config.toml
num_hidden_layers = 15
head_dim = 32
intermediate_size = 512
vocab_size = 2048
hidden_act = "swiglu"
norm = "rmsnorm"
positions = "rope"
parallel_block = false
init_std_o = 0.0
init_std_down = 0.0
beta1 = 0.95
lr_head = 0.00511
decay_fraction = 0.749
MLP neurons of a small language model. Each row is named by its layer, matrix (gate and up: input weights) and neuron, and shows model dimensions 64-191. Each number is 200 + 30 x the weight over its row's rms, rounded and kept within 0 to 999. A neuron's up and down rows have the sign that makes its largest values positive.
Before each neuron's rows, "fires after" lists the tokens most often just before its 100 highest values on Wikipedia text that the model never trained on.

fires after: " L", " Bel", " l", " Ar", " inv", " inter"
L9.gate402,193,184,223,155,220,204,214,176,189,248,194,189,170,224,230,183,122,131,205,133,256,154,216,216,163,148,186,181,160,229,249,193,225,190,296,161,172,184,206,241,207,232,236,218,210,246,246,195,197,235,198,128,155,248,189,222,186,192,194,172,203,185,208,183,175,201,192,209,203,233,242,187,178,210,220,185,128,214,199,225,187,177,172,244,171,227,198,203,180,229,222,243,209,221,213,209,212,210,174,199,218,224,203,156,201,178,233,194,176,166,245,208,123,234,213,155,192,189,241,179,225,229,183,214,179,168,221,190
L9.up402,238,160,230,203,209,190,201,184,171,146,247,238,194,233,155,202,225,187,212,178,220,218,169,191,204,145,205,205,142,215,183,214,190,208,210,251,197,200,238,170,213,214,197,213,231,228,203,155,242,182,194,231,164,153,201,242,255,142,180,215,225,167,182,87,239,219,194,166,235,237,169,159,151,220,215,221,199,260,221,204,201,180,203,195,181,243,149,229,174,223,190,157,214,205,205,205,176,204,161,148,169,181,217,190,171,168,167,185,153,242,220,260,182,186,198,210,236,146,152,201,209,173,217,192,169,210,203,204

fires after: "\n", "\n\n", "==", " was", "===", "|"
L2.gate413,221,236,219,234,202,209,154,191,149,181,217,188,204,226,274,204,186,183,198,228,204,181,250,259,181,239,193,210,200,154,204,265,203,227,247,208,165,183,237,233,205,220,203,212,247,228,224,181,158,133,215,202,154,214,215,237,178,168,186,190,155,211,196,230,179,172,177,175,235,148,200,158,199,188,196,233,242,273,195,200,208,163,166,220,121,204,151,237,250,206,198,221,195,165,153,270,192,174,190,193,187,162,211,237,206,159,191,159,219,186,143,208,202,196,240,216,196,205,166,275,242,230,221,181,248,227,221,174
L2.up413,223,228,195,247,222,169,173,195,150,242,206,167,214,162,226,219,174,248,225,227,191,203,218,224,189,241,191,203,194,169,153,234,180,223,242,205,191,182,180,200,215,163,165,190,203,208,183,189,232,171,163,230,162,213,200,236,196,163,190,177,158,109,224,258,187,215,204,215,212,224,187,178,221,202,218,225,213,297,226,163,203,164,203,162,178,162,237,212,226,177,223,193,203,220,262,197,195,230,178,226,141,223,255,218,268,148,158,175,218,256,184,167,189,183,183,174,180,162,141,210,197,161,168,176,239,184,206,195

fires after: " c", " C", " gu", " num", "a", " A"
L11.gate392,199,228,209,214,200,188,168,159,140,207,235,233,194,248,224,181,250,162,154,229,196,170,188,183,194,242,202,211,220,193,158,175,208,222,194,201,186,233,211,183,134,216,231,266,152,146,232,217,205,193,200,138,188,211,221,180,196,166,230,200,218,232,208,190,244,177,292,221,176,212,201,249,191,213,193,195,190,198,141,163,145,181,223,184,188,228,191,188,198,223,217,148,175,224,128,215,195,172,166,168,189,207,197,168,212,155,215,169,121,241,207,191,174,189,167,186,157,262,231,223,179,205,225,232,173,175,179,163
L11.up392,218,174,225,207,135,196,143,172,216,179,224,159,224,238,148,189,192,197,201,183,217,182,170,172,199,243,159,166,195,194,191,221,205,224,207,169,170,191,208,207,172,190,238,201,162,181,217,185,204,206,197,234,182,201,232,223,263,213,204,233,222,229,182,194,249,178,212,225,204,260,193,261,266,214,232,160,216,219,216,214,239,164,218,153,228,180,169,157,214,187,168,235,170,186,181,236,178,158,178,141,207,237,212,231,203,111,229,144,169,178,225,175,226,219,158,221,212,236,181,184,214,182,204,229,176,157,166,216

fires after: " ", " (", " on", "born"
L9.gate272,207,224,176,250,180,178,217,223,241,230,179,203,206,181,194,222,197,174,189,223,233,161,210,160,187,227,216,237,167,210,199,185,172,187,212,196,253,168,128,235,196,132,225,184,212,171,114,156,148,260,173,173,186,211,249,233,187,117,195,182,193,247,230,179,197,280,205,155,175,211,232,202,242,193,212,218,148,188,193,181,244,199,225,199,222,211,195,203,203,182,237,229,196,151,167,217,160,246,190,205,217,235,236,208,175,197,229,139,185,239,222,145,195,164,207,228,200,237,161,206,194,201,200,135,168,175,192,180
L9.up272,177,231,210,205,162,202,245,194,195,229,213,203,217,219,195,190,166,195,156,216,235,210,211,151,188,174,297,204,184,171,184,189,183,173,156,192,189,216,196,207,157,178,227,181,268,218,200,207,186,218,230,199,207,202,230,140,232,169,211,214,204,178,212,232,182,259,256,185,196,190,164,240,226,182,170,204,114,241,222,207,193,153,191,164,237,175,173,246,189,191,250,217,130,192,193,265,136,180,226,241,178,222,143,242,233,218,201,195,188,233,145,195,225,195,218,221,227,237,212,219,204,204,212,219,238,228,171,200

fires after: " C", " G", " c", " t", " B"
L5.gate477,170,189,184,214,279,147,168,221,192,195,252,216,189,206,198,145,243,196,224,202,190,174,197,221,216,184,218,233,278,158,132,211,205,180,205,216,160,243,226,170,191,161,216,183,196,194,189,269,232,209,240,208,226,228,186,238,208,188,211,164,194,178,235,169,207,184,203,208,164,265,240,240,188,138,154,163,170,197,251,212,207,215,171,185,195,160,192,179,173,191,185,188,231,139,205,171,161,165,190,129,158,187,179,156,183,204,199,154,197,185,209,252,218,163,182,181,216,192,203,200,164,194,194,223,204,175,187,220
L5.up477,193,151,244,163,241,172,234,222,175,194,196,248,161,203,211,198,175,187,260,192,234,166,180,187,196,187,199,209,224,209,169,234,136,209,164,156,193,232,144,124,148,166,172,183,234,220,213,238,200,169,290,218,236,222,214,240,244,258,192,194,252,245,199,233,164,192,202,167,196,205,196,252,208,227,220,145,236,204,216,238,182,214,171,203,225,185,192,170,218,214,156,194,241,201,209,174,176,191,224,131,202,177,176,217,188,200,205,176,167,206,219,201,179,155,232,164,249,180,177,215,218,195,232,259,164,162,175,186

fires after: " |", ",", "ist", " Rober", " and"
L11.gate121,203,230,195,210,213,195,181,174,236,195,221,189,228,196,195,170,179,190,238,195,183,248,167,203,203,176,155,252,184,287,173,166,243,144,171,181,150,222,185,215,199,214,220,205,176,254,201,160,180,208,215,172,202,216,197,204,231,205,185,255,229,194,258,197,213,156,216,170,224,212,197,137,274,225,185,253,217,198,164,184,217,158,238,162,183,229,212,182,163,209,257,202,216,179,226,233,224,203,145,141,177,227,196,196,185,240,188,206,184,222,152,189,222,149,199,193,161,197,164,175,204,166,203,256,206,165,151,185
L11.up121,260,229,206,183,203,184,230,204,233,143,179,214,219,258,182,149,143,209,241,208,212,244,168,191,255,226,194,257,231,204,229,177,195,193,156,247,259,202,209,155,192,203,201,191,183,253,187,265,231,198,181,213,159,189,205,258,233,224,183,132,201,164,165,177,159,200,229,189,203,165,196,191,189,232,195,258,202,169,230,224,209,194,238,175,204,223,183,228,166,207,210,192,219,185,207,187,164,160,160,208,200,208,246,176,220,247,207,205,113,228,259,184,185,223,164,241,190,203,178,159,166,131,206,160,211,173,190,255

fires after: " f", " sp", "f", " the", " w", " Sp"
L10.gate20,146,300,202,222,166,175,261,255,205,194,183,203,227,225,178,212,189,250,178,225,193,216,226,209,204,219,183,181,178,201,195,149,179,215,182,163,221,221,211,192,234,200,163,183,198,213,190,188,140,217,203,219,133,218,189,191,177,164,201,230,191,226,170,199,164,199,160,227,182,251,194,210,138,180,227,201,226,182,247,175,197,186,189,209,226,174,227,187,180,228,159,185,256,234,191,191,183,141,227,191,195,189,158,200,171,257,219,197,194,274,172,202,197,188,180,214,170,196,216,198,222,218,213,168,163,252,138,212
L10.up20,277,181,152,201,208,229,157,212,216,194,221,184,203,190,135,285,180,243,181,194,250,223,254,224,162,183,195,205,182,189,141,191,226,214,201,185,202,182,209,207,252,196,162,206,215,201,184,187,220,138,168,178,183,204,135,237,180,218,228,219,191,207,275,231,216,192,165,176,222,183,183,199,196,188,219,153,208,188,261,182,288,220,211,241,235,197,186,208,211,192,198,189,184,239,206,191,189,157,208,176,200,199,212,212,199,222,244,205,267,226,188,174,194,152,238,164,213,220,208,161,184,233,204,194,227,216,146,222

fires after: " K", " D", " J", " k", " d", "k"
L9.gate197,241,204,208,248,165,188,188,161,215,276,153,171,212,157,197,169,199,210,229,168,262,202,215,222,206,264,148,174,190,243,229,205,249,194,182,154,200,199,177,184,173,224,156,177,220,243,182,196,198,270,166,215,224,217,195,172,155,252,175,153,182,201,197,228,174,182,185,219,164,207,223,236,218,182,148,159,156,196,185,181,176,202,197,190,207,214,214,194,237,215,195,151,217,218,248,213,169,203,163,222,163,199,247,193,217,189,263,167,192,204,178,230,184,226,163,233,212,223,158,193,204,146,159,196,219,182,185,244
L9.up197,193,202,135,198,236,183,177,175,197,218,208,237,225,164,173,163,296,200,246,202,196,211,209,197,234,187,204,165,160,235,241,194,221,237,219,127,246,204,206,171,249,125,218,228,230,185,173,196,205,183,218,263,192,189,169,222,182,154,247,181,209,211,194,226,247,212,193,162,240,181,177,121,202,194,258,206,158,206,169,204,201,151,215,202,183,226,232,198,156,181,221,152,185,200,172,248,142,237,137,225,138,175,243,231,198,220,178,213,178,221,239,181,209,208,209,185,179,206,196,211,219,174,154,216,264,226,220,186

fires after: ",", " |", " H", "),", " K", ":"
L10.gate191,256,178,176,154,180,204,146,194,224,224,196,180,201,223,217,219,175,224,144,171,221,204,178,156,217,248,233,208,197,274,131,199,217,155,247,189,192,194,216,236,193,174,156,196,196,251,204,157,175,198,159,216,215,194,164,201,200,242,188,193,228,207,237,253,188,169,174,186,151,207,182,200,136,221,166,235,227,218,237,209,208,141,241,195,220,227,167,228,243,255,239,160,253,155,206,139,218,191,214,219,220,191,234,208,222,279,204,214,242,192,183,227,155,163,180,209,222,215,230,199,168,218,272,211,194,172,185,180
L10.up191,195,224,174,225,214,166,186,229,241,245,168,259,212,229,205,205,235,219,246,246,186,197,175,113,236,228,167,208,205,165,196,158,176,258,235,213,209,164,167,190,213,201,205,200,210,225,277,197,181,238,187,167,174,202,183,199,198,185,208,191,194,168,153,165,191,223,201,172,196,217,184,188,237,270,172,175,241,227,182,195,171,255,248,241,201,208,182,237,231,164,233,174,247,250,223,262,173,177,203,214,201,217,242,179,215,228,195,159,144,223,195,188,232,230,191,177,216,189,208,179,191,148,186,193,188,201,252,272

fires after: " P", " O", "P", " m"
L10.gate399,257,188,210,178,233,194,236,213,251,242,154,170,260,215,186,230,184,217,171,189,171,197,198,194,212,245,199,224,222,184,205,201,212,213,249,213,239,199,220,220,244,210,171,219,195,177,162,171,165,150,187,172,165,189,200,203,243,218,244,179,160,215,211,195,235,201,176,220,216,199,138,209,230,180,240,199,179,174,197,213,223,188,186,178,227,189,257,159,216,169,187,170,176,197,231,219,227,211,176,263,178,183,208,152,213,252,189,214,211,210,189,208,252,181,150,171,199,160,185,199,191,164,158,171,227,281,138,205
L10.up399,201,205,181,204,180,208,182,229,210,194,131,166,189,192,228,204,188,216,167,191,173,205,219,220,172,223,212,113,166,197,165,233,203,191,242,220,184,168,163,206,234,192,210,200,160,211,247,192,186,185,244,220,221,269,202,205,212,234,242,242,206,205,116,237,182,173,177,214,218,212,221,212,225,218,192,221,197,169,230,175,188,179,228,200,201,157,110,197,169,233,225,244,225,205,239,211,199,175,138,207,237,188,208,226,224,215,206,223,180,161,161,248,199,213,207,130,175,201,165,163,199,207,175,192,153,199,223,178

fires after: "\n\n", " "
L3.gate135,275,231,234,177,194,186,164,258,201,205,206,243,265,226,154,228,180,148,203,185,240,165,182,173,176,253,201,193,184,195,216,192,227,209,182,196,128,225,153,178,169,229,190,140,145,211,217,198,228,177,193,204,143,270,158,197,210,228,183,164,213,192,213,259,167,183,190,238,186,193,199,155,196,212,198,216,198,183,150,170,208,145,137,153,192,216,232,201,208,209,262,206,183,175,187,217,193,169,214,224,179,205,170,201,238,187,166,199,129,201,216,203,194,161,192,213,202,226,237,216,226,182,206,222,168,245,224,264
L3.up135,231,217,206,144,174,192,165,183,115,210,221,189,215,191,178,153,213,208,205,244,219,209,243,174,218,224,165,227,144,266,211,206,213,171,208,168,197,233,208,207,195,186,212,179,162,139,181,218,189,183,222,175,184,247,259,236,194,172,173,231,142,192,214,220,237,213,211,240,185,196,234,185,233,195,220,218,133,164,129,163,194,177,233,165,169,162,214,228,131,181,209,260,153,208,180,176,235,184,226,201,194,184,205,172,207,191,190,193,206,202,186,187,187,169,225,235,171,187,225,230,171,168,155,196,233,216,211,171

fires after: " m", "m", " p", "M", " M", " P"
L5.gate155,230,211,158,242,140,207,205,173,236,188,199,152,205,169,192,169,207,210,159,189,243,231,194,227,201,253,202,200,225,181,219,235,222,190,294,175,180,160,191,190,252,172,196,193,205,214,198,159,165,199,199,145,215,213,172,198,179,184,205,213,187,198,219,204,223,172,191,199,180,180,188,187,204,186,237,265,274,208,200,160,224,202,186,221,204,188,222,202,239,197,215,199,224,183,222,142,205,242,200,203,211,267,211,169,219,205,206,192,160,225,226,190,259,176,179,159,180,187,196,163,242,235,171,170,234,213,211,255
L5.up155,203,210,196,211,155,217,192,195,220,191,214,211,176,255,228,219,189,231,126,187,178,188,224,230,132,179,229,191,174,200,186,228,202,187,244,219,196,163,229,178,246,182,205,232,182,178,190,203,207,193,165,209,201,266,193,191,193,234,210,199,283,193,196,204,174,210,205,200,180,235,269,223,222,251,179,225,184,220,192,223,189,232,160,254,214,249,252,135,228,164,275,243,177,187,244,201,285,233,228,236,205,173,201,175,173,242,193,174,185,204,170,184,218,209,205,129,238,188,213,184,145,183,195,232,209,157,189,185

fires after: "al", " L", "il", "ur"
L8.gate200,168,165,188,145,230,211,179,214,208,243,125,169,221,196,236,179,165,236,192,208,226,173,182,202,181,190,200,218,170,154,152,216,204,206,226,172,166,156,231,210,196,142,216,196,213,218,175,133,193,183,214,242,194,219,207,213,202,189,187,226,197,210,166,173,209,184,196,224,215,159,143,158,205,210,162,170,176,160,181,189,145,207,156,195,194,228,235,255,198,199,209,183,189,181,211,203,168,215,200,190,207,144,172,169,263,229,167,190,184,227,186,232,228,155,209,213,188,151,162,257,208,200,169,167,234,134,201,208
L8.up200,238,196,238,218,177,175,174,170,161,219,217,222,237,201,169,195,166,132,214,223,158,230,134,187,218,184,166,113,233,156,192,250,265,229,190,187,287,191,230,191,227,196,250,183,213,179,195,187,229,206,197,189,201,161,220,142,219,197,152,178,205,183,217,233,213,170,210,238,203,179,205,230,177,195,222,223,203,229,198,197,233,234,184,233,206,219,201,189,228,225,228,186,203,211,200,156,138,212,170,238,239,157,215,228,249,222,207,182,204,230,235,205,186,256,143,208,229,170,199,191,234,148,139,206,248,157,203,173

fires after: " k", " K", "-", " sp", " s"
L5.gate412,166,199,226,130,205,205,226,188,186,163,211,199,154,182,209,216,200,193,190,235,239,182,154,213,190,193,135,164,197,254,233,160,214,183,174,140,250,230,147,177,198,161,195,166,221,242,222,241,183,205,173,219,161,190,158,212,182,172,147,208,197,178,200,224,191,176,176,187,183,222,247,218,205,164,212,192,196,225,152,214,171,186,179,155,246,184,292,218,188,198,217,177,217,224,240,213,208,264,190,167,179,155,215,221,194,191,210,186,235,248,240,174,222,227,233,187,205,160,265,177,188,234,212,210,176,210,246,191
L5.up412,194,191,190,247,159,248,207,184,193,192,215,183,212,186,206,202,224,233,232,192,195,191,151,236,192,192,168,153,163,229,202,202,178,225,205,182,246,175,173,224,195,163,178,210,196,205,191,216,162,296,208,206,208,196,173,196,164,180,170,214,180,156,191,159,245,197,200,235,219,167,278,213,200,188,128,192,212,226,144,204,162,198,188,237,220,175,136,258,226,195,216,174,250,197,194,253,206,240,145,213,198,177,220,173,223,178,195,190,199,219,206,206,242,173,224,180,251,215,272,196,213,221,187,172,129,184,245,250

fires after: " m", " l", " L", "′", " al"
L3.gate133,223,161,255,242,192,162,167,203,218,255,166,233,186,193,229,200,131,160,188,213,221,214,186,197,175,184,228,154,214,213,151,175,213,180,261,248,194,233,235,212,175,200,181,198,168,205,168,140,211,185,175,213,152,220,150,223,246,153,166,182,235,210,254,275,161,203,220,230,216,208,190,230,148,204,231,208,216,218,217,190,169,166,175,163,175,162,211,173,234,219,221,255,210,175,239,161,156,152,135,228,173,149,243,209,185,181,190,187,187,178,213,215,120,213,201,204,172,160,222,241,212,229,124,167,192,193,173,213
L3.up133,265,175,206,221,190,152,162,168,219,257,176,191,239,220,171,165,150,176,162,189,251,228,218,160,211,186,209,177,261,191,212,225,212,196,227,289,220,238,197,203,219,194,181,192,161,196,208,169,171,222,181,210,195,259,176,224,239,161,203,204,244,204,243,247,165,224,218,179,233,215,189,221,174,196,217,179,194,148,253,226,176,172,153,169,175,188,150,215,188,200,262,255,197,211,208,203,149,170,132,243,188,174,213,166,224,178,190,215,184,173,188,238,166,198,129,208,207,217,172,256,198,208,135,167,221,191,214,148

fires after: "1", "2", " C", "8", "93", "97"
L5.gate216,214,240,169,213,219,146,249,140,171,195,245,190,172,216,184,194,216,226,218,138,171,176,160,248,161,192,181,168,207,217,197,192,201,207,180,144,204,191,172,197,167,207,185,227,175,165,185,162,232,210,227,202,181,193,215,206,242,243,199,152,170,175,220,148,166,208,174,222,217,223,219,194,175,177,170,225,177,187,215,209,168,166,191,159,165,193,169,292,201,161,215,163,278,208,193,159,212,177,220,181,201,173,232,199,240,224,239,211,180,188,162,183,217,183,228,165,206,198,229,221,170,173,221,213,165,209,276,171
L5.up216,188,195,149,205,227,191,159,209,229,212,265,178,175,270,211,178,220,281,193,207,152,200,176,209,184,223,159,183,198,148,131,134,179,255,200,233,163,188,164,205,213,190,199,169,197,206,200,229,257,237,210,200,191,219,152,231,230,197,185,217,229,170,190,230,180,223,213,182,183,239,185,187,229,194,189,218,151,200,176,204,239,201,240,183,214,205,197,233,189,178,216,251,250,181,185,212,256,208,161,183,209,197,204,172,214,174,183,215,254,144,184,204,188,156,186,195,171,178,158,197,186,219,179,196,220,157,274,186

fires after: " ", " a", "w", "ie", " f"
L8.gate434,187,204,251,150,178,206,197,207,132,243,181,211,228,208,218,259,201,147,204,238,209,165,153,200,184,181,278,118,211,195,178,157,234,195,173,257,174,165,208,193,208,184,137,181,200,164,251,195,248,186,224,174,152,227,211,269,185,206,177,128,194,136,187,192,177,226,191,217,173,259,179,176,208,177,204,202,238,127,201,211,217,188,217,209,188,214,219,204,238,237,240,229,187,174,178,247,250,190,218,173,162,195,211,169,218,196,212,200,145,232,200,190,184,187,204,215,229,174,238,197,225,211,211,171,188,194,208,196
L8.up434,257,222,257,167,220,157,165,203,223,197,166,179,225,200,169,181,220,217,197,223,178,161,187,157,228,199,179,209,221,249,223,160,220,201,277,242,212,208,180,213,188,219,195,212,251,194,162,180,246,168,242,228,167,190,179,217,238,203,171,214,173,156,215,215,193,184,181,229,251,222,213,177,215,214,144,201,210,162,203,182,176,170,200,208,183,184,189,228,178,197,212,238,181,214,169,174,202,189,244,183,257,228,228,148,207,227,174,163,203,254,198,192,149,266,190,159,228,219,227,237,196,171,184,208,187,155,161,158

fires after: " Ch", " O", " T", "y", "er", " E"
L8.gate204,215,228,215,233,216,215,180,170,229,242,178,230,157,205,182,236,180,191,189,236,209,176,206,260,168,223,171,189,178,192,197,182,211,167,221,214,168,163,253,243,199,264,238,217,218,217,187,208,119,185,223,201,237,173,232,212,211,201,212,189,172,138,260,205,190,185,233,170,193,225,265,188,132,181,215,206,184,256,184,222,193,214,196,136,137,207,186,236,201,204,210,209,206,234,167,189,204,197,184,211,207,309,209,177,162,222,196,188,171,212,268,232,133,235,246,195,201,219,214,197,225,203,242,181,175,197,143,239
L8.up204,208,235,126,163,155,219,213,224,197,216,172,207,188,233,218,215,179,233,193,252,186,193,173,198,208,222,211,273,200,195,184,167,228,109,202,228,166,193,240,184,221,184,213,263,184,182,200,185,247,189,226,221,200,203,250,221,179,214,239,147,163,195,288,206,183,148,180,171,153,195,249,216,206,188,200,209,196,226,204,233,190,243,195,214,205,183,229,169,216,234,196,206,168,191,157,181,162,204,221,199,235,177,188,223,157,197,169,219,227,167,238,214,182,183,193,200,149,234,231,202,200,218,259,246,215,177,239,209

fires after: ",", " |", " on", " W", " in"
L10.gate189,187,193,205,186,226,192,231,236,182,180,201,190,203,210,148,197,141,187,188,186,221,175,193,194,177,250,204,204,239,212,183,219,199,240,194,184,186,238,185,199,207,208,201,220,174,190,229,148,195,197,164,143,205,156,206,226,229,276,193,173,239,189,187,213,264,136,175,176,214,155,159,244,166,176,199,211,232,211,192,219,239,144,180,146,171,219,186,259,187,213,229,219,195,152,213,205,196,185,275,171,207,216,192,184,221,213,213,186,230,192,185,222,209,184,164,196,227,212,233,162,195,263,185,176,212,257,211,191
L10.up189,236,137,176,172,224,173,211,207,198,219,195,180,196,176,165,194,180,214,251,200,179,218,171,153,200,214,244,193,240,142,188,174,226,209,222,230,226,141,201,201,221,188,197,228,197,173,171,248,205,132,154,210,168,184,187,238,212,137,171,173,180,184,207,139,162,188,134,224,170,236,184,188,201,159,228,235,176,203,203,209,214,220,181,191,230,157,145,201,191,233,169,171,201,207,267,226,202,190,182,258,170,186,167,187,224,209,251,127,144,220,165,143,181,277,165,225,162,265,159,143,220,244,239,193,172,154,196,199

fires after: "\n", "\n\n", " \"", "-", " (", "==="
L3.gate476,268,158,240,199,176,136,219,182,224,166,234,181,209,224,191,282,160,198,160,244,227,172,228,180,209,189,162,221,177,187,254,175,175,238,197,193,227,230,218,221,132,217,221,206,181,174,258,232,126,184,191,135,176,204,154,192,188,169,176,233,177,159,137,182,193,201,221,170,213,202,193,212,168,193,186,166,186,218,185,219,186,174,188,232,214,195,181,201,189,231,183,205,251,194,193,206,236,165,183,176,196,90,169,162,178,208,208,228,215,222,225,192,178,192,211,229,186,226,227,204,229,214,216,207,214,221,209,220
L3.up476,192,201,140,196,239,241,202,293,232,231,211,174,245,224,228,242,200,200,242,195,198,171,231,214,239,184,236,217,139,191,219,190,149,240,203,194,204,221,227,209,207,210,168,212,251,194,177,170,228,195,187,174,197,209,203,165,174,211,203,176,187,234,205,278,209,212,176,233,249,193,242,176,150,247,191,225,230,194,142,243,197,182,195,198,204,184,166,208,206,214,216,162,173,170,202,252,205,200,188,217,133,271,194,194,224,166,158,172,198,210,195,188,169,204,159,150,168,206,182,228,183,197,208,153,190,178,217,155

fires after: " l", " L", "L", " cl", ",", " or"
L5.gate165,228,229,152,176,204,163,180,170,179,245,201,234,187,206,215,155,204,196,177,143,262,238,133,215,183,144,174,195,180,204,168,216,223,168,248,232,200,151,202,202,224,289,218,233,180,219,229,209,227,164,167,208,196,242,194,206,231,194,169,198,257,194,260,225,227,217,209,203,196,170,174,274,172,228,216,160,164,212,205,197,195,207,151,217,230,201,197,212,242,230,216,197,190,207,246,178,130,159,169,276,153,175,205,181,199,225,147,234,194,147,239,174,169,201,179,183,214,193,208,209,180,193,221,220,205,200,167,220
L5.up165,187,162,183,199,188,138,176,162,171,210,209,223,180,238,179,172,173,190,181,178,203,213,189,212,113,170,150,195,199,244,164,202,178,224,169,230,147,225,179,210,204,164,267,177,186,191,193,205,227,230,210,212,272,224,152,194,218,181,207,236,193,248,232,157,188,229,151,155,243,240,163,195,213,180,177,166,242,235,240,174,203,216,179,179,197,174,252,206,142,198,216,231,195,228,245,198,178,226,218,145,185,165,166,185,151,215,249,217,224,224,203,210,241,178,196,125,201,266,218,243,190,170,185,172,188,230,179,233

fires after: " c", " C", " p", " P", "ac"
L5.gate364,223,220,178,218,208,209,161,163,228,250,136,183,174,211,242,136,218,172,190,197,179,176,212,215,236,213,159,207,252,214,163,190,208,262,219,217,184,170,162,176,250,230,202,215,174,239,228,204,216,207,203,162,236,239,230,248,210,183,229,173,204,208,223,171,255,250,203,201,159,226,175,196,229,247,152,207,188,204,225,201,210,201,234,173,233,185,223,220,202,156,208,174,214,190,208,183,189,168,297,162,220,166,186,177,223,216,217,190,173,200,234,163,227,191,194,216,159,203,212,195,188,222,218,226,130,201,230,204
L5.up364,186,155,202,222,182,186,163,187,157,213,189,170,144,254,227,166,269,172,214,213,214,154,217,240,199,261,214,197,254,207,219,209,198,214,187,138,194,164,155,219,173,214,193,254,220,239,253,222,168,210,241,233,194,210,235,207,229,229,233,173,196,243,161,199,184,210,187,204,233,241,203,148,225,208,236,131,175,154,213,198,221,185,196,244,176,204,202,144,221,228,184,235,190,182,225,206,209,172,190,204,215,234,168,182,149,177,242,187,186,180,160,169,216,199,209,221,158,249,118,203,199,194,193,207,235,190,195,236

fires after: " f", " F", "f", " re", "pl", " Re"
L8.gate262,176,159,221,245,251,110,167,197,231,216,160,209,174,190,242,241,204,202,160,190,182,236,182,170,211,184,175,210,171,193,235,171,183,222,203,243,248,186,240,259,211,169,216,145,165,245,200,178,152,210,149,223,196,285,175,260,212,145,132,211,197,213,213,189,239,187,191,163,166,209,220,214,155,151,203,225,171,191,253,176,180,193,202,223,253,194,154,187,229,222,199,172,217,183,214,219,203,187,188,145,244,205,234,199,186,216,206,237,183,175,192,212,197,181,159,216,204,158,190,174,221,242,267,230,207,217,107,183
L8.up262,214,237,144,190,182,177,233,166,193,173,209,181,175,234,216,195,217,196,178,214,239,174,206,223,212,243,228,207,213,205,222,129,233,154,230,197,196,132,185,220,173,284,159,190,190,163,205,218,202,178,207,187,219,192,217,234,214,211,176,139,195,159,267,242,204,150,201,223,196,189,213,191,155,229,226,174,223,221,238,219,252,194,160,261,211,199,176,166,195,191,204,268,209,178,177,190,271,160,170,163,216,184,163,161,211,213,173,224,175,217,199,191,195,167,155,202,164,211,218,161,197,146,167,197,162,226,193,261

fires after: " ", " the", " an", " On", "On", " on"
L8.gate208,204,222,168,183,182,212,166,228,154,213,201,211,241,233,249,209,198,179,206,224,199,160,180,177,210,241,182,182,174,201,233,218,190,241,217,190,179,224,148,212,161,193,243,240,241,202,174,212,203,185,147,201,216,224,229,250,145,148,125,242,227,226,193,166,205,222,183,220,211,237,196,154,172,130,211,167,174,228,244,202,207,189,178,171,178,164,186,195,154,214,181,184,151,171,167,185,190,232,240,175,194,191,257,148,206,171,245,182,180,212,258,173,220,200,171,171,209,204,208,198,191,225,226,173,268,203,185,211
L8.up208,175,248,218,208,241,212,192,136,132,217,201,205,240,210,192,212,199,239,260,242,218,220,167,208,206,221,229,244,167,194,173,216,183,182,207,161,226,166,176,189,204,163,202,205,220,193,199,172,189,154,167,200,167,175,256,147,235,153,259,200,262,225,184,185,213,206,207,193,225,167,148,216,160,206,212,137,148,233,266,176,170,206,239,162,226,186,170,186,216,217,187,223,204,175,218,176,142,170,221,237,233,172,161,223,198,223,195,248,224,199,175,189,230,182,184,204,181,200,186,238,217,273,203,173,287,216,205,194

fires after: " O", " Ch", "uro", "-", " J"
L8.gate400,154,190,217,239,199,162,181,199,252,202,174,214,221,211,186,190,217,214,215,208,235,135,189,256,183,283,203,145,182,218,182,162,241,184,215,224,141,204,172,179,161,179,172,182,223,180,188,194,213,214,190,222,194,218,207,235,255,212,192,217,224,200,269,231,195,182,208,186,170,244,199,186,170,174,181,190,213,163,196,183,187,196,175,218,192,258,217,209,170,228,229,213,203,196,262,169,213,241,233,197,188,275,283,159,154,177,199,237,207,183,224,195,239,215,216,254,241,244,206,172,122,227,240,210,220,169,192,210
L8.up400,217,180,174,212,220,168,193,213,209,241,189,175,191,186,189,143,202,227,153,259,212,189,217,209,170,220,174,199,183,228,234,224,230,180,245,172,161,216,219,237,174,194,141,242,184,213,177,168,208,221,194,188,189,183,242,192,225,170,243,231,167,190,196,220,232,165,220,148,183,218,221,137,203,216,211,180,205,221,171,253,187,219,202,217,218,219,219,164,188,227,147,188,188,221,205,176,234,168,195,212,216,239,222,172,182,154,204,172,233,169,204,155,159,154,238,169,177,137,246,180,175,191,245,191,195,189,198,232